Weights of a small GPT-style language model, trained from scratch on English Wikipedia.
Size: 17 layers, width 448, 7 heads of 64, MLP 1216 SwiGLU, vocabulary 8192, 48.8M parameters.
Architecture: RMSNorm before each block, rotary positions, no biases in attention or MLP, untied embeddings.
Training: a variant of Muon for these matrices, 497M tokens, 5080 steps.
MLP neurons of a small language model. Each row is named by its layer, matrix (gate and up: input weights; down: output weights) and neuron, and shows model dimensions 64-319. Each number is 500 + 25 x the weight over its row's rms, rounded and kept within 0 to 999. Numbers have three digits each. A neuron's up and down rows have the sign that makes its largest values positive.
After each neuron's rows, "fires in" lists the words (lower case) most often at its 100 highest values on Wikipedia text that the model never trained on.

L3.gate380:463520523543490490501484531509550480494509500484520546535523531507518477553475482500515506516481453496486506510507520507498451498502497472560509516499481484504496492480492509508477534482515506491456497472491510478522534525487520515506479500505516513549517497498504552475480503521497528466481494499487473489502503494487553527536463517495505483501519502506439524481440464469539471551519479428486471528500499488532489487456497493530502519467527504493521531531514522505483528484517489498500433487514464456512478491523496494495507476514480511539533498474507484494491510494487454533538476508515553513457520522486543445504452486493493485479488523481528567489482469491490468516524494515481507495491457511505536496475520501514527521479518529543487473538519501508510513545500475
L3.up380:468567488497484509498540542531496483505484505507507542454536508470511474501539498531500515525506425510470463519503540501513497504513507506510483482460445522481473509470484508510490533473499486512547537534503477496511527490485508544497491475494530528515549479474505533488473502525453534510492482524521482519468472496495530531511489494478472492515513526465499563500501506460504492515510512464490509503483528525502504530507508538535522499509529494489474491466509517486513528498494496548427482487512524474481516496553497487466496551479488557525482468455506448464499481486502495489496468502549551549485486555455537481480436508471480511501485546482476498504491534501513471543499475516519498497479479521504485507474528515535500510512513522482498480504518508449455486530509481
L3.down380:499484483492517492507522521522535503487560494484540462490533536496535513525508438438512501440539517498481498538481467509501519524511525513508454505511485471501538514526521507508489498493538498496529460497488481481456489503521494464461489484515518539540473498522488525515515477513511500542488512512483486481520488485501466539462507544489524501500511470445492463502463501530455501495532446512484502472508540502499487525468481509466488510485475491472527472479490490515509498498538564498483417467464479520501457539483557457510518503468515527500504494499519482484564520485515426471505525502434495501501499491480486538483535513476480498503486479478478466495539487520485484516486497473510489498506544513450487541465503512552463463532472500482496443478496501513494535528543508
fires in: "to", "not", "t", "also"

L7.gate645:484506526439517526473513492557515533516498487457509445563510476494503499486519503550474497510515486494521551504455549490517490486520493489515497515499463531486499485490530488497488516490492437484483488506472488524517496479511506468493518555463532500489510459489522504559500474516459534422461525488459465555503494469480499524493506528509488489492514460516525517545501526480488519500505511507529487457524501470524489518470503517486502460505496512523475484488490505478482568491504458488449524528500509515483465504496489497511511527484467523511497538496494511541458479490540480483500534519496520494473464446515475504526488534501507491524534505478501508498503549516514487534492505517486494531472501509474531482467520458511527488501496568559444489459507501509529504515483495
L7.up645:521499516550509492454533494451533557424533527492484555467507415511472545476486487481505530485572495492508479481536507491513498496512494474481524511519461505531490464467477447487514511524501465524522498513515505546492512531468467506505459478510516475487471535470495494509491528462511515521488483504488515436484485531480519498487525526471500467509495525508493529507565469503517512499509533462530467501524537499468468490541519498522472509532460531473494541486472506463459548513455519497486507485501462490528559529488520500472498513472470447518507566550515517509499507524505477526494467539526470494515563559509529527475495495491481504500493526514504484490558481551486504481488530484495538522493467519497497483527490484477527455464507490502503508475490524513508488491458500
L7.down645:500513508515513485506547495496507498497443451437477478515497508474538528531459483497481479488519478501479515495517509492495514529558540506506492541548475505505523500512479449515486503549524513541494451464518489508489486470467466544469531505484469463481509470475474508482527512490522510499538529504539547466485461464479503482457475491475499517535504504509511529513533526516471536511484502512518496545500586466510501519490484503497500509492487522490518523525516511493527527528471516534496494503487502497467506517489478472505491528482467480482554499521517494467514512502531503504542482495542532488508507523496476529459493509522483478536485514522464503472516508504493490472495437506492502538517505500505477518515541494469538479456503504492458525501514509512548497520493482
fires in: "and", "of", "independiente"

L10.gate572:492493468481530535492500480509511492519524514506505485518479505537514498516485537537485469504467541522525525480527493510486474521521503452535502519476513517522565469498554520523487486470489480498505475506509522489517521510548518491507452521475511481463521550457513520482519513490496495531465509529480507505507494471474512481483504517484518458519528486477496467495501466500505457482474495478466516503474487524537503499524474513470456515482496490452509499493508532534498530547462475477490494518521497525471519487526496481493466486523497497481505460507466491442499481523472499524486491482502493553540510476492435475489490532499448474517478444536455511523482529502547480487499514525456472515520481512518496483537490499555508487529495488556481505502518469441486500504449526
L10.up572:483551492473487497517518496499517445554443471493548528484510466470469483478514480507497510542498468501463500509511503494451523481508492490522533508551503520476553472513509517487493515500499517520481410486451492459447482490567491523531488428489438511474525503520522500478469458508505507490467547522511510502491534510463513498487479492519488462489480516514527515529513501515481516485497455496468504505506529455479523504465507511485467498501517528486509473552478510480520519502558512473498544497479503510532444497510492492558501477483499531549482505477440541513498532509553512421504492441539503509542498490497479503525498503509470498501516504480498513509552513501458495442444486493477504502497505530507515499457507483477481540521471487544499517543519513488510513479544445
L10.down572:431522486509461500499463526511491480491527488449494458477499559446480475510458518508483532506493487461504517508484536470471510510501501538563521514494486524487493523517518508500514555496472496487491501504488498512503498485479490518488529477520511538510531513479515507517500476497493513530472520471517519465461509459536544491462547488487539434538502498472502524472521511517491538532492503469504487506462520514498462517424503468502512533477505492504494461491486466512494511514523507472536576494525474474492500497488490501491462500481465508505474545496482477473503531476511504531482496481495529552543505485520481512471522512491471485520484565485434482499488515483518515539494500463503544451475506537505518527509514485495478522474488483488509485565509491501487531522525481
fires in: "in", "born", "between", "from"

L4.gate934:509508445521477444472492540521526438460499511505491511499530515506481538523498495506487503551462520483502483509493470507492501519502510440513483517470493503510521501483474485517510508478510514480503534504534512486473501497457446479467478491458483536484523472509456521471503489501463480485517452525500490495513518504445450509482491558479504480484501526512532516432484460499481474499515489566516445520520515467473524526485494509498524520512506456501490493478543534510474530503496477503483489482543490510492523495504530497530504509504466473499494448539487489501514502527526456499545466535526526456435524516452498454459481497499510554513496513507534503507502490492473498518480477476433512476520499485502484516494508515480533473520507515474503406492511548473511505503520464
L4.up934:451544445455521498506490538474519510497500481528504484532501490486499496494488469492467528498488500532482479496469455445474524488516525471498476479469461530540477516454455532511482485457514545527484538512526520435468468531483466452500481469517490494498510508537474509484519515482434456474501492512513502484494499476516488493492505507486526484487493487491493485455492492498488503507502494486508470512491543483500476544506525519526561522485516496492495480501500498520491524468486511506494515515480489488493517495502509475514504557504501504495559449536525453508484476516536479489566470480497463509517548493465501473469487458484535533483494537494517515500490470489500489485449467468456464486483538516516449546484500489522515480550474530480510457477519493527484547535520482
L4.down934:476516512468518513487448531481513487534495518465541490501516524483522481534530453546508487481519539488477474535476517489502544498511497533515506479482526548499522506491510492495510487485520505529493520500504542480505506458513511494513481504504512523518476480549470494472521493490476520457513485466503577514460485478499487470543510476459500460469484533501530473500510524503503471490490502537503539497511548504466524539507488512489482499507515489527530448471508486502480482481565454449457406487534478511491516480475515504533487528554534486515498484548485482493533481498502474494529492513480521495514521524426494480483490480472517550465487506463547447458523519494529507502484479448501504525475518486539503506505508522502469494497508511508516524502497520482479483524502512
fires in: "to", "not", "of"

L7.gate552:496477516483489519484484498491532487522495473514511486497515512464489513519527479496468522540500562493520486487456488537495450519475512509505548509532503525511515488480575488509543493507464477491513495473478505490500561449518501510508520467518560463467495531504457512476505495478476464482463504481447514487523508460500491483489534528457484479524487479484477519531501527505472489494486481556490452489507501531543473563451491494438519522515520514495524505500498527546501511501469488508508504498514477470530500511503496518444483490518490461526503507552531475485474501513530512502491517547502519491460469512531530496532527514487489502545528535511466516512477480498464506477493526476483496518542490498476507516510502502503511535524495506498552485489486451493510476486488534
L7.up552:498472481524532479459494511524487500509492492479534528475465473467492503502527534491522513505474457456473501512495486545430484438466502526472495485527510520475502488542485506509500491494502521504455506493510483491568510488554507475531488481470511465470485513538473504532533498493516490470529509466469475480521472491493502488475538494542504483517498548508526511486461483481487478514505525529519593474499494490495491526517537467490500504499495500491522488469484522485478524499501556505502508552454525473511488494482487477486539490482504445479474501458516533496512497519517488513461499510538483494532485502538486495466492482501522520507507524526421516530528492512493523516519440514477474497507538487509495529516488481524523483492495516491511497516434529578472501492502529
L7.down552:494513475443512507510533501465513521493446530483484496507468531545451492498486514488485482506512477526509514480488482453488482466488503521480472498481494476535517518513517531515508508503511476497506480583489503491507503516528479453466516476510461510470477523491482539512480527526495492539475519508492524498516513484523527510543495517496516493491494497452467463481463513469516478491503526527498492476512475480502516496522467464529495511459504494533463468499489469566524486522472502519540526512508545466520532509503473535465520500518505502505547498527518497451468480489470490452490505506512500501457481467476524502516478493479485497473447552508509490469507485520494491507477513498536451483525534517529499504520489480486475475503521480520517497492497513452524516533507470
fires in: "to", "despite", "of", "since", "region"

L14.gate530:488513527471483505483456473497511525497474534476513508450453479506497526574468513453494523538494532499498459458489475491489495475470477475475508468536481475489534499481490449489482465535454529509534499519462537535513499470495479513479518482446464480484505484538532520522499470530501476487525488501503505502476505500483541519492536509521501514485516455486529510467502505500510472524466517528529494505455519530560482505466470515528487505517501523507510472548516515522523504492482494505443555508500469494527530507533458548479541482515516527502452508509502514453505502511482554477452500492538496526470496490490497485467514498516512516478501448490510495497490480500521549550506503537530420474518483502515501452520493507484485480498553500495510481509500496492448521555474524
L14.up530:513512561501507515490471485500510530521512493507520533510498495501468505469506531475504492531532480466498488475473497520511494508480487490500491492508450446515500507465497456478518518491484504507491482527485477563528526480526453509460501496469488511492504488521509523486473540518535496518506510486537487449504469510522520506504471531499518467514508466478501502455516482494474500510494494512499474514482510493537487545486488488512487496490426522547503489506507507502518453488506498523527462495556510542493470486505497463485493521502518510560494520515437493519479516517465549467507515513517520476501502541503504423476497518496461486503460469524491521547478532516512491528465519474527443511512532510502502479480498463511520517504484519380478513519510491521511464492486491
L14.down530:527481493508496514503492469503515434482521518493504488521505517508470499526500480535498507478482505504503494510481480496459500505500507452522520500523539531503493462486489503525527495491472520484535497491491513484528484516505525483472511496480547499489489485509496471514494500491498522503500498492506546476525521495504472501483501483490482521507526527551524509535489531463534527496490497525510512541528520523496490494536504502504508482504520506497503513468497481480526482482516509496476238524474509471477499506457494499489511510496473491492513524510493498498635482510505485483520505497487502528494465502485512527491502495518497509468514493512505464517515468510520542477514511532557530482497467482479497516464526490522500534488501498523472508492475509502477530468526521
fires in: "has", "have", "had"

L7.gate848:450468485476506504490489524504552445483458511496449468514568517491473485490482493523489483469502484446475500526501548502529480476510495463499501517521503531494486484495480486515487500536482501521475485504440509497484474487460498470497508477519503483486506512476494485520478470475482516478505524488500509462512518518531485488483494518525483483524492537564545507508516490522503496483534523530485515494502436525481485530479477502503512505545512523548519492463499478526538496531485555501512488519479492520477477478528483519532532468477479509486511516496539491411477458550487508515488559447494473542490481476496425482501483497484521503485508481494504569494572495520447470512487512519514495506527482559518481460526493461498541494494486484469460460519496472461506524529489458
L7.up848:525497523564528509486527554552543500467496512481473496483500504496491466499521448499528477523473519483497422519519490465547462541454514446481491505489506525555523501476468525493516516463511499484442498534476467479480541476499467537547486497528541497506468492491511548534477484485484502503516512512513515500477500537488479485493469536467517470546499497512483441523497492503506522502489494461508442521492481506444470508453499501525499562518508521527528470492524477521501492512483540486478493480496511480439498501502492482515476474514486555478474439515523516513542488506510501514476500447479484520476482497505460487513510510494475488515534482492491478498508486521527469510502494522500457496535503507464503460451513470486500535503488500518480518485520449507514468508532504
L7.down848:530554459439495538528483504567480491530516450537509480472470526477518480496506462469511512430505527500471494453502516526517534462531525492450508522490532511489497476537533482490495501521523496535528484486499483518495476506536490510416468491531508488462484516514523492486468504482460520502534483481497485515512497521512583488472513500517516512480506506481490530480490481540495480519492482524470529526486499472528478437513498424459510482533477472474469506486515506503496502505482476536501439464495516494520500546453485516475472460538507483502511494515543496490501491508526492443484529475467515480516545534487512512462497503534491522498463469490505506486464487493482537476523521522512480514473495508525506489534459541568481486480484479525494505498523498510518487469483527
fires in: "to", "the", "on", "at", "for", "silver"

L7.gate263:495485487496473502479470467506460471459465495502524547491501488503484497479490556501456519513524475541541549486480507457462476496503493520470512494493491487480526447513462477491511478501472510527465550507495513487545504503514497480513495478464455482546523447509484517496509522498498458474510534523525501505493479500529512487485476550538474489486496529531508539541513526514484491522490482482501490473487473487500499501517502512524522530483534507484514500484489525462496542508525467509537490494535539544474457482487460536539558503464545565509478561545527491485542522489510475476542473503499511486465488483511515458517507494493511487533520530496497509478554457475539466518498480524534500508505483505521490514525510490466504512523502486510462487496507456508535475524445503
L7.up263:513481482535482485485489506478506568489525555521463510477528527491488505507531490526483511472450549519520477457486487527500556515517530509516498503500493483539503511502500559472539506502509502494501531515581488509513483510502489499523482500467534444499446503543510498464536492522493452493475451504545466508453547497525533549484505456540475528538514533471504530556524526518541506518491519473510512479460546444533488514509506492492462510491449529477548524510475463483500486502505485508515573492489482505479513542524530493496514528502524513464535498513506526500515484481508535442471487529556514503474542503503494514465527527458481499509493484430505503521520521545522495512478512512476471507526524502511538500540517507549481521484532519509473508470502516468531498471506519
L7.down263:527510533496496499521485480427498481520533487458455477423449486486443464529483556532481516535476512499506477510482529473495490480483489519498495515508486530532524516482504507487504511511538494466516501537503490456520470544495478528476499504502527440472444507467507482465511501552526502524529497488517501508517487519514532453460502504500503503514491505501517521504478538517457480515519479524509490514483479460502510509480526482500518474512474513488510459515490509477495460511521474506500592500539469483486482479487519504468485535506521524518491481526534496420534499476538469533524534546522527519484518485553482510477505534497538515517512522482513454480522484469503463446500522493462539536558473473478473476493531494508506507480542532510499558506510523481498511507470471
fires in: "the", "of", "their", "determine"

L7.gate897:543530492523520481497500476489474526479502503444500508460507498522495524465534476528521513492490473493504468517469531519489476498498511502540479490458445497426470513502486480486545529498532477472460515505461502501485494517471476482494513471450539511426515490501474504556510524500492475476435488479501507495499500542481545496505516461515480460493486482524541499434531533494489513471500473483463515509500490513472480502494498507562529542474442498486522533507493514476501452464511453497505435505497487488510480480484528514551510498486516509484507484503507503476510478483504514487477513506528511492502489514493493537529490461510496493480497463488479508494527567510460521432473522463495541508539502524504509540474526520455510489460531500481487466509490514482526492491484477
L7.up897:480540522509475510506519459502474468480500503482467507500498482522466551473527486502528490524527492525536530547473528516492477515485555506516514503512488521486503494472477477505499449447529513465469498484504537486496483460493488524484478462488523496476524473466457510509493504495476480498478513461519546499506455528492494449499503447477478501480535484551511506454500545510458517507546527507492537471508480534477500530491519545521498542479490510500492519461513501494522462503514502494483538506462516499490418489523477451548534483545497496489468484506518489487434487520495493478493499470526494499506441479499491486515531504540518496495518465484508533471522539492485521462506511472502534529526525541499523569531519516489490528525515516505486486526544452527509503511465516
L7.down897:473525520500510467527534510474451453479500492483495490482473523510521518518487502429499491480448469422486525502490501492503523522483467497470445484527492538508519501463492527496480505529453479514446521487491525501505515553483497506495542546462485524571431473509473486539486474512477525500503518449502520495476499475519493523523523516496534500477464533506518472494512502490502476423480528504526513475505525519492513487476514459510478550484490504493527506550520473514466500511508492497499545479511515478521505476468498541555494520543522497480544485530498477490478533480490527506481498437494460555470471520536509500492471524522405497540500490530492509494526466494526478525472505557522480501537511512485512488505502506483531505511487475517502526487486528543488484527516508
fires in: "to", "in", "of", "was", "is"

L10.gate501:540539554500483482476513512460508519492496462508479511519509474498499490536510492567474501489516490541496511544492480506514495479502521492518486461509552451488536503517536468506497503511477498514497510458496453508496489459497487570514480492504524467479480476509504506530493476486477505547545512487488494465482507481486499526474521559496515496491523533525493495481505508485514472458482509544507496459488529491520478482536480467509525476482540471462544473503487512516517490535495475523526504486478477488501510512506467456495593506484511490491530475470492503473503522507531551499491520441561492518489533493470510479516485497495516503514542494510528484510500511464450514493507497516506503494521528523488506453511489508541485472461500488489486503539514502520509494520501507
L10.up501:521543482507503497477564467491539518505485543537523484482487483520510508501558479486493472432470520479519499523480462546505494526437480454503484491487513537514552521542495482523482458514484522477528546471487474439489497522518490509510473470531487511492495496531486488482472481501495495500498531496539494534484504511463472528511533505506493521473489505499533494523528527525500503492522499509506486542449488522495499524517492483452526494530484508532484467515521520499466506499529506450521491504504524518445499513528513496508513502496488496499517519486490492513500492530495520515512500497473537471477458534493512478520535529512542441491467494536543498510499517479531467541507505490523517518468502490526500456501503505508496506472488483486508560469490494444520500531534497
L10.down501:491510488497504543488467489503497558548475525555498488448526467465540496495541489504492484531496510477486495510498512530528466478469471478509499457488470483509512487527515487503455486529506496436499538531456474483511478564481501502487484513535520521510498541480479527487541498490493558544465474509507511491524485503475500517513522511543531502465535496517502518505463519470526527497498471547506515508500511491524492516482500476504512458510514534492513483500496468492468510501506496465499498452450450485453486498522493478496511482494529541516498502471493491496552517519488492468518527512489503561475522511480514478520494502475532508476483527484549500504486471511518543488507470511517495500461450405490533482494470530492487505477510500493497512446479492503503525523508477
fires in: "be", "is", "often", "has", "also", "are"

L10.gate802:499462486507501495521542518457491511510518514498502516491454505514474521533505438473530531490456459465509498533536548526492436504472487498517483493510518475505521476507474549495507482506481550529542485441511584507524519514482475481518507499525492519506479505522487513523515505518500471500549522488517483524575499485524535518496523459495471461512516513525529477489472523500505468514510543539533470473536499531447519527542554512510529522521511494471557472485521504496499483462521524485502471474522492491495546516481460506471541507523498496462493483525461500506501474502501490537466507468467544517475538494507519496484487458451498498529502503475522494473511458491475533477495498520507472519536521490490524508511484526508476509519478547526488514542468498509435498516476529
L10.up802:491499491513501493498481486473503515554469535490454496516485515532526478452533502552480527506488496523486478445443511479458494492550535502466481497462493520487478521495527474510495514503529496497538480553499490507526538527533457500488511506531472496524485496527483510499508475512498535463540496434521503484494476555483508490469511499492536508497567500515492519485501507482453486487556513452527490549546525457476485532481506461499498492517493518492491465551494542530498486519499463485507530490521521489510529494508492503533508523517535442546517503484483517508526480460495529510479468498502506508484499524493492523524486502492476483494494473515507483479507521490496498446513512498506489533490504485467455521489502539522472495505464536480507530475514520471512503518500508
L10.down802:512477509462488474525497447530548471511528465481492476478515536514498520541502487545499511551507505473543514482477494493496556489519516494486519516500510488519528479470463447529510476535491499445518484497502487468492484491478473549505500527507539534529560482522560502502459517521523466538509479482495518526509493479482489482498495520421482536480533525474499510446470486516481489465476476497558481513552499528486500526506484522525498518488523513508520473471536488511485482520476490486523510497520528506520543490508527480503461543494494498538547478512518518510578515477546504540461473491542464499501527511485525457553468494480536510526509471517461506526509489520525489507541510447507490491523505484470524523471478510467492509470507462542490532476505510470528516485501527
fires in: "had", "have", "is", "has", "s", "was"

L4.gate567:484453550507469502507486510494495522523508517497510505476530498491482495505549488482502525487512522530498539509464472507487462538446548474533557481536482530494465429482473491510488503513468501494483453459517515480502509468498530501470484472462518504512504474461541482476480531493493533513513511561469515484457500490520452535500548533533582467469487527447485503505481466480491493502494481486492503515524522535536515504495482535481503480536506474497483506491513509464527521520499474507509494514505522511502493479502537511481536551476486523504491544507482489480538509499480509452518497458525522516500453530508524530517521509480514489492489463498470517531472498515462540488510494511467536458496490522504523491471557481511529505505572507504518493508507477476544510493454526
L4.up567:487504536460495491444491472436475478484507520528522492450498493490514510495522524480496544490529449488494516480511482497447458460464493461499492485575505534499480513463493494529516541521498495492517500480497466503487513506485554489501486473468498521469480460484499501475490498511527505495524495468477548529478477493506493511467498510508536518499502482461487503504501515501506492543500523534478518473506505480472457475487480526471539494517512475499514470482507492514521493548490489527509488491443522521456517497495487525483452498485496507532453497521490526491520480503503474468494426484513533514512502515540495519487520487459490473512538503502530521499475523478458486456479515509466502453482497504509531513507538460567512485448530496482508548470510500492478488504491542
L4.down567:515492481485470496511508508474472504480508478453504495501458533503468433535512518510508503533518541510544497557493415469456464492521486511521510478546512526464490462504519516485535495476469514518496489483476512476492514544521442533500486464484491503496467504511495485484479512505501482566471506459522515485450539482480501503486490499522546511471530484506510506533502489471505480512528510462482514530524492479533505513500550552488539482481505476486504497489500493521538488504483520506481527484514521537503504473486490477492515523457511472481467479522530518496539547462460491515513506488543527487521437542512523524509514478487515479486475462485460528465468502536471495497492462500521493508496488440533524479521481478489488481524482510550523500541496507527467501509514455
fires in: "of", "by", "under", "day", "year"

L7.gate1088:514513526464502516565510507502514531550524492490517489492470516519479529457473501474516500522502492506514484492484504507508542472519461515492509503453478546501512517525506502516528512495516494526476502500507465519491547476481479510424487489546477471430498533508473528508446528522461508515551508466503478495503498547516519500507533530501487499495578523476488492490522546504483492511511531513530527499479553526511482493468486531479520509519410538494526459499542505496498510512448539483486543488498550519496482490499516479445511520495528508505480519464492483481535516525499504463495492485471544545454483504514505519434470479475531516488486496511490493503521498477439522520502523496494484525547471512522528486546540496532469525500487511500502438496470508463513478473472545
L7.up1088:538526531486523548497488497445518510501535498510484521496516502476506519466487472487495507487477488485462504476490490519554522499495523480471517521448519573537499545512491504533473529522498512496515509535505498497507500473496478482496534494481550446396470524466484506459541501473502500496532496515500497469469549533510541485480529529469495515512537530493494490487502520503504517503513535501532544493498487500447518596488506544472506549503451478499557499497486486511547493473489555490521543509545484486518479520519530494518503514501532509492472501478482496478508519528521519478484483505503520466476496504498498531448477474456492543486512500520523506531556520490469491498517544486486488504554513491482541467512512466496498518486539490509489485457464531487543517488496526
L7.down1088:570500512502538486530540506492515453526536503516445428522507479513517469505525492528501508501502470503468474487505462516511440521473460505482515486508490537519483502463500462484540448527444496509507535454451458500491509467523501487498493495470488480496522530509559524462446512471497494480484509521527506508484560523525503503558483481526516488499534488537491510480553495548476470469481539517505497514490487491527482484486525454506508511525563528499514517487453518476502499481479551531488491497528475502406507492477477510480488513481509512476526533489552491534509496456474507518487469504467482478512452515513457515526470501481512502534514519503468511533533479500511491467486499511497496490521483548515476511497528533478505445506509521510478434459515516481508525565490504
fires in: "by", "of", "in", "the", "a"

L7.gate475:497528504502546486449527473501486452466491544493468505537517464517476523471499479520483496505518452514477509541465507498506489474507487498517487491523517482513518531519490484493498525536470481487503512489494518473473498524497495456462496469477513478473512453439530487494501513493477485465515478512497505523487468517523523541444477513484514521484461494489510555498531480467514502483540528468470507476444515485512507510501502522516476483548481504497507559525536536537500504504506516476491485514482515544517501513498495521494478509488497527493492512530537532536508468492511529524518482477476513502466437520523436523491449479426477516474526501510529497477580484461510512475486498481473507481520495484461479514531501505501481483477496508484530477514496496494511524487444532
L7.up475:500526514491527468509492471527516477557502464486495546509484475517497521505505493495487529505494501522487444475468538426526548525540494473540526468554527485492496505500518463498513519493561498514530513492523472496524519467538479516528533463490492471489525493490513494469480519479477540514544475500473464510506547529486547493487515511547496455492440513522471506470486475555468499481482549493490528531512555495494503481497504477518495476525489485478489532513456465488483503489539468496515537536507459513474513515495477506479450516489503433491512493454527529454450493494510468523468478484477497472515509519521483463459501558491501518521518481532516459503495514519515538487481551463487511537507540504513493506512533438527510522491452483550472505490477539500486503539498465
L7.down475:500500516495504483501471517481471442534500499451496470492531521505489491523523487499525502491491462521483496494516476505475491507495535477498478496530499514492499492493525460513476430511500523488481491478491477496538485452500485516515456542516522491564489514572485452538519501480472524499562503502509501473495490475469501524469500535535535460513513501541477507512506544539480488482477515519487487480553527463517539543508462519503485547527568518513465498508483495474544530505493557530457548558472473514459470481483502493502486538478534491486481465489543513530551487478475460487500490458507488473488469527526503459500521508491495466522502529471506460456513504478504492507481486554513508543493511472556481505487533490459523505515511491519486523509552484513470524558520524
fires in: "the", "for", "in", "of"

L7.gate442:500502547458490515461465492479512479560530517498525506499480497520505537461489510489534532495525495522501521519463526513475494494433493457503445463473489505490494473472481493489502507509515498500497521509521485462504486520519490463473446492496479546493488470496508465508505491491511507521483524522478499514455494529483490467475524512511516461501516542499469465495510536483481514515483532522537497481554541492481524516523473504454546483500473476452477535486495518521546525478482476509488520507509503467538534462491521503500501506518513513503503481463525502452462527456525527502455497516494480481487515453501497525476520521518493452490503507456494535490511522469514513536481518472515506498514505524495498553486512500479461467473457562516534499476510462498482475495506484
L7.up442:461500496526498459538523510501480488538512438465482487476439491504516510510528515487494510519495514505512501508564460536510479498488529531515523508507486510511499474499493507538540513527527536527524491511513467475478486494539477442499499489452541511455487518497498492523538490520441519464530527497498502473462463467464503503502554487533469491509492499499484522479491516514508500523521530501503522438505509454482505530494515468457481471434501562513476475544515468512491481482527479492483492511466437512489512493489477508504548501522479531522445479492527502473510501474480443483516476483469455494483518497553499503493507474527496521508496527505538531512490541464533495498476507510492508526538513518466516504489480483519516474484501528518529458482505512490452513507503486
L7.down442:490461477501476523493451472535488490511512528511477496492520498488479483502478486495469517496467514531459523482480515503467524507478464529489482557520512538499513530553490517511509452487472508498476506479487564518484518507525485538519467479553517503520487471476480525492505537481542500499478469501507516486528488515523510469493465474483490510493479517507460478495497459514532504497531471503521509515476475502513511464546499516531515539525512467502501504554505516503485501505482451513500499481515534487498545542483509436511497520502520532432570548474525502504512535464511536496523478490534538530498508517462494538517501531446500502520511530528478501502559457516520503505514441520507517488461471508514480515511496542504546483493513533516507478505501479470495433514498487
fires in: "of"

L3.gate395:505505520534515478486497511512513485555522550517504533488538506531503499512508493496502503477507497537519506505452479501451485490515520491484516503538478523503482539561495485497486505507500518482464518500483504508517459476511462436490497482481517498524528484457541543497501503497495503542501535558474494522487529533518485516512490465516530498500506484457467492496490475474504492492507563529512515480486500498493512489517528471483553512478489502531457511440486506502471512488548514536525479479505489507521557531479519508518470463462492526456512501450536480519484490482505479493495483513500505513532512528489511477503518533530476504506526484485448541497482512508557479459550464494440491492506513559470480486515464488472474465452458475494515461502471500479533506456461570
L3.up395:466550491509483484499503526498519498468500493519517497451481497492550471559496487493469529513469484493540459465481489498501453498518529494461490520486524542487506482550484496478487481502518481539530526475477535457527474473497517495485532437493509482474485544486497488554501489499512517509493494491514542516480494454534543526481501527533528496470493509473515536486506469490509530509498505521465503506516532488482518505463500508474487516459492513480487519495514508467473506506542497546483486506500509493513476470497513504513528523465507459501469465512504472514504473482499477499546516512470551537493520480502501493512505524528521469501484491499485518470548443477510529511516531475467522438516499527476488525504488495526501523515508500514469508528506497488450507484496495
L3.down395:522461492528479536449515492493491478495493474434510522464482513509535434515483518503524508498498504484461482533472501491454529502492439499535543555501485505489485483460507512501539527510482511508468504478499486509478491470486475493494498480487532480534455450509482480522535480499497483507519499527477531483536485450461459471489496488513485507513481528514460484501488502469483483529550483518528529486512496466526513468462456533497469521504533507514466494481510501457512478464490524475505581501524507509490472499545519525506513467498478487522494524512523481486463521529536506525513538490544441508499502535511449471483500515502498484436532527543419467511551507476484475457546491519461497535490478540512472490541500524497515494501478502501481506460529510485525485495474482
fires in: "on", "about", "across", "of", "in"

L4.gate178:499505496445485515510498506548481528459495518491504483525496476463497479483519520462485521494506501511486526520462566497493513519501550502509505459529521463502482516526497488484500437482455495511463492455489496517511492501494508502438527477510536465489486520472515552478501567461509460449506470483490493494513495488523516550469515529483473496548511535522497508489532522556482488550501523472476469482487474522522500486481530485526543503477467520473465490518488509548475507503481524527467474530490512537482508445491455494502509510486495551485486472495500549475483479504497495480501523500443471513506525471497517483537498501514481451505506513511493467460539531463501491450469485503498511495568474534480508540522489477510512513525491547491445515512518478525503520487508483
L4.up178:540485525542499502477488468494505523507495504480482504448495462510501502524453499500474499533488509521485429490478518484510467530462478509527499533480488459491500502567481497483531483485505496487479491560532521507500499527470480485477475531527494510522529484499506522535494491450491497517526481495504506511495509508499487456449503535481483505483502513503464468502504514499496557474495486469497534490498488461445511487519515513472530499500494510514482477526517480518476546493499515478539507498498526526488498505507499478527511523489522508467540492523484479501515468532485454534524445517529535505509496495514522492493518470497514478502561513462522492489530489461541517505468515467499512495502507532524484496516507470559571530507508497495495504525502479503472483505472486
L4.down178:484520516518483491531455437519515480476546529430515521487521501499475521519465493494497487527510451484488490503502514549500484497470487507471530518508494505499495480603505494494515555514488536486511518531503529493501488541501507514499476510470527513531514513513515527539493489505487491529507469485540507515506501498495483458486509477524508543527515511510523517464523499517520519535488461508461531470536541504496522547476503455524531508540496503465472486465512499472501515529514498469528503518473505465490477474500496515469561475463502480513467496483521497496582496523479491496530493483509530514493511440555511473502506503487553497485455492488432489491534510515499487538488510508458523504523499490501484531517488517510534485493489516502514469486484500485486518489494529
fires in: "of", "to", "for"